{"n_kv_head": 3, "head_dim": 64, "activation": "swiglu", "qk_norm": true, "parallel_block": false, "beta1": 0.95, "schedule": "cos", "final_lr_fraction": 0.1, "batch_tokens": 262144, "steps": 4323, "dataset": "wikipedia_en"}
MLP neurons of a small language model. Each row is named by its layer, matrix (gate and up: input weights) and neuron, and shows model dimensions 80-143. Each number is 128 + 32 x the weight over its row's rms, rounded and kept within 0 to 255. A neuron's up and down rows have the sign that makes its largest values positive.
After each neuron's rows, "fires after" lists the tokens most often just before its 100 highest values on Wikipedia text that the model never trained on. A number after a token or word is its count.

L16.gate32 [167 106 114  74 111 105 118 177 175  85 113 158 106  66 203  72  66 177 128 111 136 126 122 126 157 123  94 148  80 151 166 170 128 179 144 134  89 111 152 147 126 181 118 171 161  88 138 161 148 147 123 132 166 129 131 137 184 133 141 142  97 111 118  67]
L16.up32 [158 104 124 168 138 130 137  93 141 102 128 122  77  88 139 158 142  96 101 215 121 149 107  88 113  65  98  73 127 113 197 102  94 135 152 107 162 110  79 134 198 151 117 149 121 175 125 148 118 146 156  88  79  98 157  68 117 124 122  83 110 112 109 135]
fires after: "3" 16, "1" 13, "2" 12, "4" 6, "6" 4, "5" 4

L16.gate895 [164 134 105 107  67 125 159 110 142 122 108  98  98 150  83 113 121  66 162 166 146 145 134  91 165 173 175 127 118 135  87 102 116 118 164 147 119 232  64  74  43 131 108 104  36 123 134 149  75 139 104  78 153 113  89 140 171 113  90 126 188  87 122 128]
L16.up895 [206  84 100 145 178 118 128 162 134 128  86 123 158 125 150 162 133 113 105 100 167 142  58 118 161 225 119  94 123 188  91 110 120 175 108 113 134 173 155 113  96 127 142 142 132 125 134 137  64 131 130  91 125 103 134 205 142  88 105 159 122 144 123 122]
fires after: ", " 20, "1" 14, " " 10, " (" 6

L8.gate1440 [ 82 138 140 129 101 175 140 129 119 128 102 148 124 176 183 121  98 134 121 160  35 121 181 121 115 161 134 112 169 173 121 103 126 114 125  97 171  85  95 135 108 140 115 129 137 151 155 131  72 131  96 156 117 126 107 177  75 105 158 160 128 161 121 128]
L8.up1440 [135 123 131  96  83 133 125 112 121  83 123 132 147 166 149 120  72 107 115 149 101 153 141 132 136 149  91 130 131 114  91  91  40  37  45 101 143 151 110 137 166 137 150 130 142 149 151 157  96 135 133 111 124 145 127 140 150  87 153 126 142 203 133 129]
fires after: "." 50, " $" 7, " ft " 4

L8.gate1488 [ 86 105  93 127  99 138  64  97 101 167 218 127  97 114 164  72 157  88 169 146 142 107 155 188 151  96 180  85 130 170  88 198 100 137  61 117 154 135  99 176 182  85 113 158 138 113 103 113 177 112 144 170  96 115 124 142 129 109 121 112 119 136 152 111]
L8.up1488 [119  99 162 120 128 198  72 216 139 123 141 127 175 160 145 192  85 109 139 153 150  61 107 151 131  48 103 160 154 144 178 153 101 192 149 139 160 133 165 156 147 112 111 156  95 114 193  90 104 126  89 108 134 127  84 137 114  60 134 138 164  50 162 142]
fires after: " (" 20, ", " 16, "| " 11, " | " 10, "\n\n" 7

L8.gate1521 [153  97  91  72 159 139 102 139 134 114 140  87 101 140 104 146 102 155 177 137 143 154 103  94 174 124 129 155 128  91 136 156 123  95 179 149  95 152 134 154 120 140 135 124 125 165  85 156 152 110 129 155  93 126 143 124  89 161 126 160 125 132 140  76]
L8.up1521 [ 93  80 153 132  73  66 159 107 161 145 112 164 128 125 134 157  41 160 110 157 169 178 145 143 141 189 128  71 110 143 121 139 155 159 165 168 132 200 131 100 135 129 149 180 123 173  91 188 127 168 123  99 127  77 127 111 106 152  59 124 126 110 173 103]
fires after: "1" 41, "2" 12, ":" 7, "." 7

L8.gate1011 [127 108 156  80 146 164 136 144 115  93 104 114  94 104  77 137  86 129 146 153 170 125 131 123  62 123 139 126 123 146 107 118 126 164  64 185 136 161 144 121 120 157 144 141 154 123 167 120  87  88 116 153 151 139 158 125 143 154 191 135 142 106 223 109]
L8.up1011 [106  90 103 109 138 171  90 105 133  89  85 110  32 156  71 133  77 127 162 143 118 104 152  46 119 170  81 128 136 174 135 158 146 116 150  92 157  96 101 159 109 122 117 107 152 147 143 131 174 121  98 121  98 166 122 196 113 137 155 184 148 147 137 172]
fires after: " | " 27, "; " 7, "2" 7, "." 7, "8" 5, "6" 5

L16.gate1851 [159 140 156 169  93 153 131 172 114  82 128 112 104  77  88 117 117 137 157 135 104 105 148 165 157 145 172  99  72 114  77 116  73 132 144  56  97 148 144 138 114 146  99 110 169 159 183 150 179 100 104 106  72 129  99 145  93 156  65 116  99 113 105 144]
L16.up1851 [167 132  43  63 135 166 114 150 195 137 173 138 128  94 125 101 141  97 129 130 119 146 129 142 120  75 128  95 157 112 142 122 140 155 147 143  78  98 166 135 113 142 119 125 133 105 149  94 164  63  92  78 107  89 123 167 148 140 204  67 105 101 127  61]
fires after: "\n" 35, "| " 9, ", " 7

L8.gate1763 [157 148 176 150  99 163  90 169 155 156 162 105  95 116  77 130 132 113 111 115  87 126 150 137 120 129 113  84 104 136 141 185 159 192 152 115  56  95 105  88 121 179 112 125 183 169 129 158 137  92 132 176 137 117 118 150 138 147  81  84 148 187 146 147]
L8.up1763 [117 157 122 121  95 120 168 134 127 138 105 163 113 127 112 177 115 135 120 100 133 110 127 119 104 136  76 161 111 144 108  95 128 123 109 126 118 142 150 120 126 127 158 106 109 163  97 118  55 123 100 117 195 136 108 104 162 111 161 129 123 120 170  57]
fires after: " | " 41, " in) | " 9, " (" 5, "; " 5, " |  |  | " 4, "% | " 4

L8.gate1819 [124 111 143 164 129 144  95 121 141 162  97 113 122 146 165 151 173 102 117 150 175 109 138 151 132 132 101  70 147 115 167  91 120 188 114 160 133 143 159 103 150 109 150 159 106 149  28  96  97 197 101 178 101 129 100 171 135 106 134 187  99 115  67  58]
L8.up1819 [151  98 164 164 140 112  82 130  48 153  72  98 100 163 123  81 148 122  95 127 183 134 226 149   5 139 154 148 112 114 117 123 113 101 166 143 177 152 108 105  81 102 150 125 124 142  68 112 181 163 130 152 162 135 134 129 126 150 144 103 135 114 153 133]
fires after: "2" 54, "1" 41

L16.gate191 [125 141 146 125 106 105 108 115  93 183 116 180 130 126 123 135  87  73 123  98 143 123 117 137 156  98 187 191 165 123 175 116 138 147  39 114 124 125 151 150 115 117 124  95 118  98  98  88 124 109 150  65 171 146  71 137 131 165 150 168 133  96 128 134]
L16.up191 [106  95  87 167 101 148  94 193 163 157  77 110  91 118 119  88  79 101  84 150 117  81 106 117 119 141 186 152 152 136 149 114 142 171 155 118 162 128 120 131 199 119 150 182 147 175 119  89 154 115  71  88 152 105 116 149 159 113  94 114 184  97 154 172]
fires after: "2" 20, " | " 19, "| " 11, "1" 6, "\n\n" 4

L8.gate584 [154 129  89 107  80 117 127 134 101 103 106 123 128  81 127 126 154 111 105 113 124 109 128 210 113 146 111 107  87 102 107 172 158 164 113  80 146  89 130 125 132 143  60 120 157 159  96 120 120 101 128 170 126  67 112 131 100 146 124 135 117 140 112 145]
L8.up584 [178 106 146 103 181 147 144 117 114 157 149 128 128 159 107 110 134 126 136 137 132 108 118 119 138 132 153 111 124 103 197 102 179 137 132 146  78  93 136  99  86 128 127 135  66  64 120  48 168 141 159 143 125 138  89 174 111 123 139  98 122  73  83 124]
fires after: " | " 48, "–" 7, "\n" 4, "0" 4

L8.gate367 [155  92 152 151 117 192  15 140 133 101 102 119  98 170 138 179 122 140  71 138 111 113  97 117  65 124 169 134 145  99  83 127 152 154 132 131 130 159  93 130 145 132 139 160 137  97 130 141 130 137  70 162  94 133 132 140 109  94 208  86  97 144 124 173]
L8.up367 [123 135 144 189  70 138 129 132 156 155 173 105 138 109 163 164 107  68 116  83 118 116 165  90 101  91 121 143 101 166 112 142 160 134 170 167 142 168 116 148 116 156 132 163 119 117 109 112 176 152  90 151 143 159 160  91 157 149 119 110 199 128 132 128]
fires after: " |" 45, ")" 12

L16.gate173 [162  79 153 152 142 136 143  80  90 129 184 106  85 129  98 141 110 110 108  83 161 146 158 152 191 165 132 122 183 122 113 141 163  91 159 100 132 146 155 144 138  83 114 160 122 112 163 120 112 127 151 110 121  70 172 136 138 189 169 118 150  90  78 109]
L16.up173 [147 146 107 154  76 159 119  86 127 154 143 114  97 150 112 185 113  77  74 131 215 158 140 157 169 122 129 138 174 186 185 136 129 121 160 138  80 170 179 103 125 140 138 151 138 116  96 127 120  93 148 152 121 184 127 148  91 147 109 135 150 145 127 143]
fires after: "1" 36, "2" 11, " (" 7, " o" 6

L8.gate2015 [ 85 134 138 197 155 161  91 151 114 137 159 169 132  90 113 109 121 128 198 166 127 185 194 132  98 192 132 117 140 119 131 154 132 133 161 117 152  78 127 118 232 143  74 171 177 158 126 155  78  98 120 107  77  87 128 119 129 161  91  85 102 137  90 132]
L8.up2015 [123 144 142 134 155 151 102 126 127 131 166 129 115 123  97  86 184  74 157 123  83  79 142 149 108 163 104 169 132 118 146 189 112 144 153 140  88 127 132 174 147 116 142 167 102 146 124 115  98 126 181 116 142 158 119 136 123 197 142 128 134  93 119  96]
fires after: "\n" 35, "\n\n" 15

L8.gate1056 [ 96 203 134 107  99 127 119 128  97 100  64 104 105  78 163 106 130  81 145 140 146  87 149 110  98 125  92  87 129 120  40 211  82 148 137  84 112 132 133 130 118 174 173  93 130 212  71 127 120 127  99 117 187 104  75 152 107 131 144 162  86  96  82 108]
L8.up1056 [109 133 108 127 129 162 169 113 150  94 189 140 136 119  78 122 132 146  79 188 122 103 103  62 102 124 138 144 131 126 139 105  74 150 134 157 120  54  84 129 150 128 131 177  83 137 120 111  74 138 137 113 125 161 220 137  80 161  76 133 150  81 124  79]
fires after: "0" 16, "6" 15, "4" 11, " D" 6, "8" 4, "2" 4

L16.gate1287 [103 106  96 112 110 101  95  98 131 168 129 179  96 195 163  78 132 164  84 127 104  98 116 160 161 141 123  86 132  83 135 116  87 131 173 105  71 134 157 107  46 132 174 125 166 118 169  90 147 119 125 153 139 128 175 135 105 132 232 154 108 102 136 120]
L16.up1287 [160  54 144 119 110 111 123  68 130 140  83 216 133 118 192 106 150 104 130 206  67 110 155 174 111 115 105  92 160 162 158 160 161 105 101  98 136 175 154 187 101 110 114 122 147  98 159 124 171 123 142 114  95 110 118  98  70 178 155 136 201 122 144 182]
fires after: "2" 30, "1" 25, "\n" 4

L16.gate463 [ 88 130 172 150 103 152  60  87 156 137  84 156 196 110 106 103 122 125 175 157  90  91 175 149 103  98 116 105 127 106 176 113  86 151 144 148 129  65 150 139  67  94 136 142  96 121 104 145 153 110 125 127 122 175 110  79  94  95  63 151 179 144  47 104]
L16.up463 [148 132 187 109  63  96 136 126 105 171 124 150 153 161  93 147 194  94 165  99 109  95 127 196 125 142  89 157  99 140 184 141 126 155 101 165 127 131 161  80  60 126 220  89 108 182 156  52 162  95 116 156 138 108 207  76 114 218 127 112 177 164 101 132]
fires after: " | " 24, "| " 8, " *" 7, " | FW" 6, "°N " 5

L8.gate1137 [108 130 131 171 173 163 153 150 129 111 137 126 126 117 189 113 186 160 117 147 104 149  52 188 164  53 122 137  71 106 142 188 210 196 110 118  95 132  94 148 111  55  84 114 138  95 146 138 133 136 158 115 114  72 113 163  85 106 138  79 173 131 143 102]
L8.up1137 [107 166 161 111  77  88 187 109  59 132 119  88 114 131 150 159 151 111 115 123 117 127 126 139 140 118 116 146 119 131  73 127  78  99  91 168 189  33 156 107 149 165 157  98 152 113  60  65 116 136 130 140 151 191  95  84 130  85 175 128  99 139  71 184]
fires after: "–" 38, "2" 20, "," 12, "1" 8, "." 4

L16.gate1143 [173 129 142  95 100 167 127  96  82 170  82  95  84  98  63 113  82  63 136 173  85 155 126 184 117 106  99 162 166 135 127  82 104 156 140 120  93 151 151 169  89 142 142  73 111 126 107 131 111  97  86 134  96 151 114 146  90 105 117 155 143  98 143 110]
L16.up1143 [168 150 195  89 109  71 114 114 131 136  92  58 131 103 103 119  71  90 119 158 134 176 150 119 187 137 129 151 135 100  93 139 136  99  92 104  92 160 152 134 185 114 103 145 118 109 136  41 124 167 139 132  97  41 153 107  88 147 151 122  91 118  98 130]
fires after: "\n" 31, "9" 8, "| " 7, "- " 4

L8.gate217 [149 136 111  94 137 187 122 161 115 119  80 180 134 195 124 102  68 156 173  65 117 136  94 112 144 159 115 156 143 160 152 151 138 138 173  99 125 135 165 137  79  97 178 128 112  89 183 201 107 113 137 127 203  79 143 132 131 134 131 218 127 134 114 125]
L8.up217 [171 128 170 117 118  72 144 109 159 125  87 121 130 134  83 134 110 144 132 134 115 130  84 116 188 181 105 169 166  82 142  68  80 149  89 125 119 126 142 111 150 146  86 190 113 103 153  78 145 111 144 169 147 133 181 111 136 137 121 159 204 156 152 113]
fires after: "2" 30, "1" 27

L8.gate4 [184 173 143 134  83 126 108  62 164 148 175 129 118 161  37 110  89 149 116  97 102 129 162 132 201 160 145 157 159 140 148 130 174 158 169 109  87 180 128 175 104  99 154 133 140  67 121  77 154 102 105 122 151  98 149 121 145 101 121 134 161  99 212 139]
L8.up4 [195 159 115 164 176  97 120 153  80 146  74 131 119 154 139 125 129 150 191 121 160 207 129 142 116 155  99 136 188 120  81 199 136 161 136 146 126 139 102 120 102 127 154 153 160 137 172 130 119 130 177 117 120 116 107 138  93 142  92 217 102 138 114 140]
fires after: "| " 42, "–" 11, " October " 4, ", " 4, " | November " 4

L8.gate82 [185  37 119 155 162 111 130  89  53 191 148 164 141 104  89 126 119 104  51 157 108 118 139 149  99 141 107 108 197 112 124 162 107 135  98 140 122 222 102 133  73  63 137 140 116 169 152 127 110 206  61 133 154  83 176 107 148  97  87 128 152 116 143 141]
L8.up82 [114 156 124 158 161 180 115 173  98 139 147 104 142 118 161 121 136 202  96 115  93 154 107  96 124 149 123 142 112 174 113  87 157 115  88  86 109 163 146 133 163 134 132 181 146 205 117 126 117 106 136  69 127 120 150 116 104  96 156  45 174  80 202 110]
fires after: "2" 63, "1" 16

L16.gate877 [129  89 128 134 147 129 116 162 159  90 121 142 126 121 100 140 155  90 139 159 160  91 105 139 110 114  77 140 163  90 100  93 137 147 123 147 149 178 108 166 146 127 129 149  99  89 121 116  90 126 136 106 125 131 173 102 184 119 107  84 137  91 118 120]
L16.up877 [136  98 110 125  91 116 124 113 149 147  79 110  87  93 158 135  96 138 143 113 151 156 168  78 110 192 100  93 102 141 131  86 155 180  97 124 111 110 130 132 105 160 148  80 116 124 188 166 136 144  94 185 165 126  96 178 101 175 131  91 164 127 136 153]
fires after: "1" 22, "3" 18, "2" 15, "-" 5, "5" 4

L16.gate1923 [145 172  46 153 151 147  97 150 141  37 127 111 103 162 146 113  96  93 106 162 105 127 130 150 165 145 177 106 157 135 200 132 123 139 147 148 117  52 175 150 119 165 209  83  86 112 161 125 127 113  69 135 146  81 164  95  77  75 137 125 183  74 140 125]
L16.up1923 [154 147  94 104 126 111 110  84 139 175 147  89 110 157 116 105 147 208 142 154 181 144 137 188 121 181 140 107 121 211 157 156 124  99  77 120 134 189 179 138 100 111  90 157 121  51 110 115 111 166 205 121 106 124 141  95 131 130  89 148 123 132 152 144]
fires after: "| " 38, "–" 15, "." 10, "," 6, "2" 6

L8.gate1462 [137 166 149 138 144 207 147 108 125 126 143 168 134 149 141 151 101 170 161 123  97 170  94 162 132 207 111 111  94  85 164 106 129 168  94 123 141  96 131 167 106  66 179 145  99 158 144 128 162 108 113 144 163 198  76 141 152  92 141 116 186 133 131  98]
L8.up1462 [146 158 199 102 105 112 115 126 143 147  80 202  81 120 124 122 136 165 137 149 137 140 116 166 155 130 110 119 119 101 169 165 148 102 133 159 153 102 116 116 115 139 144 120  99 100 151  93 127 125 133 105 136 128 126 115 158  42 128 178 192 134  98 146]
fires after: " | " 27, " | – | –" 11, " | | | |" 11, "1" 7, " | — | —" 4, "0" 4

L8.gate1294 [158  73  68 133  93 139 127 154  90 124 183 112 124 108 128 117 126 143  69 164 120 121 124 172 123 161 151 106 158 161 162 127 128  63 110 115 119 182 133 156 139 192 104 164 110 150 130  27 166  94  90 101 135  62 110  80 134 139  99 126 143  94 164 128]
L8.up1294 [116  96 144 154 128  64 109 127 141 133  57 125 128 123 152 105 169 181  74 141 126 109  91 124 166 173 180 171 129 123  83 166 144 127 185 122  99 171 134 120 113 138  97  89 145 110 111 139  71 170 132  93 123  89 141  97 131 146  80 153 117 144 162  70]
fires after: "2" 90, "1" 4

L16.gate1608 [ 77 137  94 139  87 109  82 130 145  59  75 155  93  23 120 156 123 134 124  79  88 182 132 137 126 134 102 111 202 157 103  80 152 146 117 124  81  92 137 177  99 147 211 130 166 149 100 164 133 122 177 115 113 110 126 148  97 173 201 130 101 153  74 147]
L16.up1608 [132  86 107 145 147 149 136 102 149 117  94 124 110 161 101 159  80  85 150 114 205  58  98 148 103 115 139  82 139 160  44 151 117 167 155 128 168 150 142 150 119 148 157 136  96 112 146 165 101 129 104 129  83 100 148 144 167  88  58  95 164 229  98 173]
fires after: " |" 36, " |  |" 15, ")" 4

L8.gate495 [114 100 157 133 144 108 124 134 129 138 174  78 170  60 189 104  80  99 149 102 118 136 154 120 155 148 153 115 150 123  88 129  58 121 104  58 205 108 102  89  23 141 113 148  87 135 153 163  79 159  74 125 144 122 154 104 161 130 121  89 136  87 119 132]
L8.up495 [177 108 139 145 121 115 128 122 128  80 174 129 117 150 127 137 117  98 136 163 153 133 115 150  92 149  77 170 206 112 128 115 100 137 127 145 114 164 170 144 144 136  99 162 134 184 115 108 116  78  87 102  96 148 180 181  69 177 104 123 119 225 146 112]
fires after: "2" 48, "1" 34

L16.gate147 [122 132 105 151 109 117 108 130 115  45  84 119  98 123 113 158 122 139 130 145 111 109 141 141 199 140 183 132 179 117 101 169  97 135 103 142 126 126 105 169 155 126 168 145 151 186 147 104 139 125  85 115  87  62 147  98  83 150 160 133 128  63  70 102]
L16.up147 [ 90 133  51 102  97 103 158 109 132 117 107 112 200 136 120 158 114  73 116 128  68 133 134 151 145 137 117 115 182 178 153 180 120 106 129  56 112 181 150  83 169 172 175 122 136 113 138 124 127 146 167 133 155 126 155 116  65 166 125 134 179  80 117 152]
fires after: "2" 29, "1" 28, "| " 28

L16.gate404 [ 76  75  94 119 136  95 126 147 155  92 159 141 114 159 112 126 176 214 116 150 150 114 138 134 143 207 168 120 133 172 127 155 105 121 102 153 164 154 110 109 129 129 136 136 118 166  87 164  67 172 154 127 183 159  99 151 133  96 114 106  71  93 111  91]
L16.up404 [125  86 113 144  93 182 113 109 179 128 179 161 101 157 175 151 124 168  55  96 225 115 192 134 142 141 185 101 125 164 135  54 137 161  28 116 121 116 105 138 118 167  92  89 129  70 116 122 124 156 117 132 137 144  90 187 126 105 146  97  71  94 134 142]
fires after: "2" 20, "3" 16, "1" 15, "5" 9, "4" 7, "8" 4

L8.gate1097 [153 171  80  93 164 144  63 110  97 108 188 209 153 129 123 187 123 198 123 118 143 118 108 155  88 121 126 169  95  79 119 179 127  98 147  60 127 124 140 130 137 134 138 152 126  91  86 100  73 103 136 121 134 136 108  92 148 127 133 194 157 140 121 152]
L8.up1097 [ 85 218 156 116 149  77 131  97 166  77 100  90 140 136 167 149 111 118 150 139  85 157 162 160 157 150 154 164 141  92 100 148 114 129 143 147 179 113  62  54 108 102 148 139 152 160 128 131  74  85 139 136 155 131 131 131 128 167 208  91 147 104 121 171]
fires after: "2" 58, "1" 13

L8.gate919 [120 119 184 152 102  85 165 183 104 182 179 114 126 127 107  84 157 109 117 147 199 159 169 139  73 136 103 143 143  59  80 104 194 146 157  76 131 106 105 112 106 122 113 144 161 109 178 125 168 165 151 157 102 182 194  70 155 108 129 105  67 115 161 133]
L8.up919 [116 103 160 107 128  87  69 143 137 110 179  59 129 153 106 113 136  63 131  34 209 119 124 139 139 154 115  69 135  84  86 104 175 147 150 117 130 133 127 142 163 146 100  61 156  76 163 111 116 145 141 152  97 115 150 137 143 141 102 190 130  67 150 157]
fires after: "," 55

L8.gate964 [110  72 148  93  88  88 116 165 129 194 133 147 100  97 168 123  71 122 113 126  73 115 140 171  79 120 141 117 120 117  96 237 111 108  89  87 168 123 163  82 126 147 149 112 196 160 124  95 176 137 128 107 139 113 112 187 159 134  99 124  98 136 116 162]
L8.up964 [142 127 116 164  36 113  71 134 154 150 142 193 121 134 108 164 120 161 134 153 103  82 102  96  63 131 146 140 206  70  93 172 158 118 128  55 133 133  93 136 162  52  67 117 108 102 122 150 136  97 121  95 146  91  97 138 165 115 134 104 129 100  61 105]
fires after: "." 32, " | " 11, "| " 8, " (" 7, " | L " 7, "," 5

L16.gate377 [145  99 158 169 128 121 144 153 115 175 160 100 117 104 163 128 138  65 164 149  73  94 148  67 152  74 138 136 136 127 177  84 107 126 144  98 138 159  65 136 132  96 114 171 169 175 119 109 161 122 103 123 135 136 170 126 137 142 120 156 184 133 136 171]
L16.up377 [102 188  94 138 129 146 155  97 102 135  93 118 145 156 153 111 140 147  64  95 147 124 171 125 141 154 135 104 139 128 184 174 134 106 195 138 133 109 108 122 142 120 123 131 135  75 175 133  34  89 100 165  83 123 128 203  93  85 146 111  71 124  97 144]
fires after: " | " 41, "." 11, "," 9, " |  | " 4

L16.gate1820 [136 176 150 136 133 150  85 117 112  84  98 157 153 108  99  94 155 176  94 151 142 145 129 194 175 137  98 185 128 145  87 126 123 120 188  89 117 162 147 144  87 102 148 128  81 100 161 208 126 128 117 110  96 165 130  97 147 114 157 100 139 112  94  83]
L16.up1820 [151 140  99 180 113 162 128 113 139 115 137 105 166 147 118 143  98 143 135 120 121 125  96  90 133 133 184 127 135 134 141 154 211 112 151 148 158 128  88 107 149 132 201 122 148 101 142 142  64 134 180 115  58  88 160 126 123 163 128 120 131 149  97 143]
fires after: "1" 44, "2" 10, " in" 5

L8.gate329 [102 104 136 110  86 115 155 200 164 144 138 181 153 119 208 106  89  70 105 163 104  91 146 123 137  63 122 101 144 130  96 106 160 136 170 107  90 145 149 116  93 143 110 158 181 109 175 143 149 100 136  68  77 120 171 178 120 134 174  78 126 105 119 138]
L8.up329 [153 122  58 126 139 119 101 127  85 141 169 159 146 105 130 191  60 135 175 134 118 132 134 114  81 109 125 160 119 137 125 117  86 123 126  66 163 134 134  87  96 146 177 193 104 115 117 133 132 135 101 112 136  81 103  59 128  91 111 133 163 121 104 115]
fires after: "| " 69, "\n" 17, " Russian" 4

L16.gate546 [130 107 108 180 110 164  93 107 155  62 128 145 135  99 105 149  88 137  72  44 163  70 120 182 185  85 156 154 139 124 167 109 102 119 128 154 200 106 133 106 154 138 135 114 170 130 248 115  96 134 128 137  77 158 160  57 134 112  94  77 160  80 126 128]
L16.up546 [169  95 157  97 182 135 101 150 106 152 110 148 126 134 122  95 163 153 161 172 178 175 120 139 112 121 133 166 141 166 116 138 122 124 180 130 179 172 182  86 152 134 147 143 164  79  96 162 132 154 122 156  80 166 174 155 154 172 125 146 143 105 122 104]
fires after: " (born " 14, ", " 12, "–" 11, " " 7, " (" 5, " in " 5

L16.gate1064 [ 94 102 124  64 108 170 144 112 120 133 106 121 146  39 107 108 132 168 127 146  91  68 158 102 151  90 159 105 114 120 121 179 118 167 143 132  77 138 135 176 126 152 102 166 122 196 190 138 127 132 162 150 117 141 103 115 163 143  94 137 131  79 127 109]
L16.up1064 [ 93 145 155 113 133 187 127  80 183  76  73 122  89 106 130 101 103 119 146 176 199  80 155 167 153 151 153  98  88 133  94 182 160 150 150 161  48  98  96 128 172 155  99 157 158 168 157 139  87  69  98 160 146  91 118 132 176 134 104 132 165 169  98 103]
fires after: "\n" 39, " |" 9, "6" 6, "\n\n" 4

L8.gate1123 [111 159 115  96 149  90  72 138 163 143 113 178 173 163 137 162  65 123 108 136 104  81 219 155  99 154 188 111 145 165 126 147  82 117 103  94 125 127 177 123 234 120 212 123 149 132  57 153 132 140  60  94 113  97 137 120 110 174 120 131 146 117 125 121]
L8.up1123 [132 175 126 127 133 103 108 122 107 208  91  97 114 110 122 142  99 120 154 108 129 109 177 185  93 146 187 112  88 116 174 118 184 126 163 123 137 121  94  87 110 128 171 128 161 192  89  84 114 104 149  79 185 134 143  69 110  70 191 169 177  98  77 178]
fires after: "2" 41, "1" 19, "| " 18, "\n" 4

L8.gate25 [126 130 101  96  75 109  52 165 130  99 117  78 122 130  78 139 161 129  95 138 101 175  85 155 142 143  99 132 104 105  89 107 152 106 155 105 137 138 109 155 126 125  77 176 146 175  78 148 147 131 101 139 174  87  88 140 163 142 152 118 171 116  54 172]
L8.up25 [163 112 127 128 135 106  94 118 120  82 116  91 163 130 107 234 149 103 126 135 142 196  56 186 135 151 101 115 149 119 158  64 174  75 120 115 135 116 114 106  97 138 129  85  85 139 135  92 101 164 150 154 105  85 101 148  82 181  85  94  55 156 139 142]
fires after: "1" 53, "2" 17

L16.gate1468 [116 140 119 125 182 104 137 138  65 142 102  66 126 119 114 129 156 166 185 108 109 206 187 145 109 129 137 127  97 145  87 173 120 126  88 170 101 134 123 157 152 150 113 167 131 128  80 136  66  76 153 114 127  95 123 144 186  86 147 105  88 105 121 115]
L16.up1468 [172 104 102 124 178 177 150 190 108 217 143 120 193 122 115 173  95 133 159 102 143 129 137 112 174  66 132 170 153 106 123 118 163 144  88 120 141 140 120 114 157 177 100  93 152 135 173 129 106 130  59 100 113 103 124 148 114 139 122 125 146 161  91 100]
fires after: "–" 32, "; " 23, ":" 4, "Y " 4

L8.gate1712 [216 159 171 158 180 166  88 130  67 122 100 122 131 116 162 146 148 119 111 110 122 180 176 120 158 188 139  93 154 154 154 143 147 135  93 130 144 159 111 170 113 116 132 160 178 101 128 145 113  83 111 116  99 102  98  76 125 100  93  63 145 125  77 144]
L8.up1712 [164 155 169 149 127  93 178 184 118 119 132 122 112 170 127 125  96  95 117 102 107 152 144 152 101 112  93 152 174  60  98 163 167 141 124  68 102 189 155 125  83 140 152 140 133  89 133 113 141 125 137 100  96 127 149  35 107  99 138 113 153 132  98 118]
fires after: "| " 45, " | " 13, "–" 8, "; " 4

L8.gate403 [123 131 112 124  94 126  95 135 197 183  93 112 147 158  90 118 124 124 154 119 132  72 173 118 152 124 125 130 143 200 156 108 106 121  98 135 103  75 144 140 172 162 108  89 158 140 106 131 152 197  94 135 135 103  71 124 109 111 133 130  99  93 117 117]
L8.up403 [181 126 159 136 130 146 145  91  87 135 137 145  88 162 226 104  97 130 134  63  65 120 142  98 163  95 136 166 152 136 133 155 121 156  83  65 106 144  91 121 135 123 206 110  50 171  97 114 106  89 104 156 130 133 118  78 151 124 117 133 172 171 108 127]
fires after: "\n\n" 21, "1" 16, "2" 15, "." 4

L8.gate1706 [113 140 154  92 135 103  97 139 135 105 106 132 106 128 124  91 190 155  97 120 167 150 160 139 157 167 137 165 107 166 114 174 127 202 118 126 188  90 114 128 151  83 135  99 152 170 154 142 111 119 136 187 138 160  50 115  83 140  90 183 180 128 119 144]
L8.up1706 [114 111  71 117  92 162  86 118 122  68 155 107  88 166 134 111  70 149 107 113 112  70 125 125 128 158 142 161 154 165 147  90 125 160  89 168 149  90 137 117  89 111 164  57 180 132 135 142 150 127  97 134 107 134 117 193  81 191  26 112 113 129 129 168]
fires after: "\n\n" 43, "==" 8

L8.gate1017 [135 127 177 117 161 141 113 130 131 108  85 163 124 218 126  96 125 114 137 112 118  67 154 137 108 177  94  86 128 103  93  98  86 165 106  94 137 111  90 147 150  86 116 106 113 124 181  80 108 169 130  52 124 126 114 111 152 192 146 147 125 137 138 103]
L8.up1017 [ 85  87 159  83 174 138  93 125 154 106 147 128 103 108 133 119  86 159 124  82 153 151 129 152 147 156 143 148 207 137 126 234 145  79 103 128 137 129 174 112 107  89 115 134 113 146 118 139 153 143 196  82  87 133 124 118  65  81 124 150 108 139 116 112]
fires after: "1" 23, " | " 19, "," 16, "." 7, " | L " 4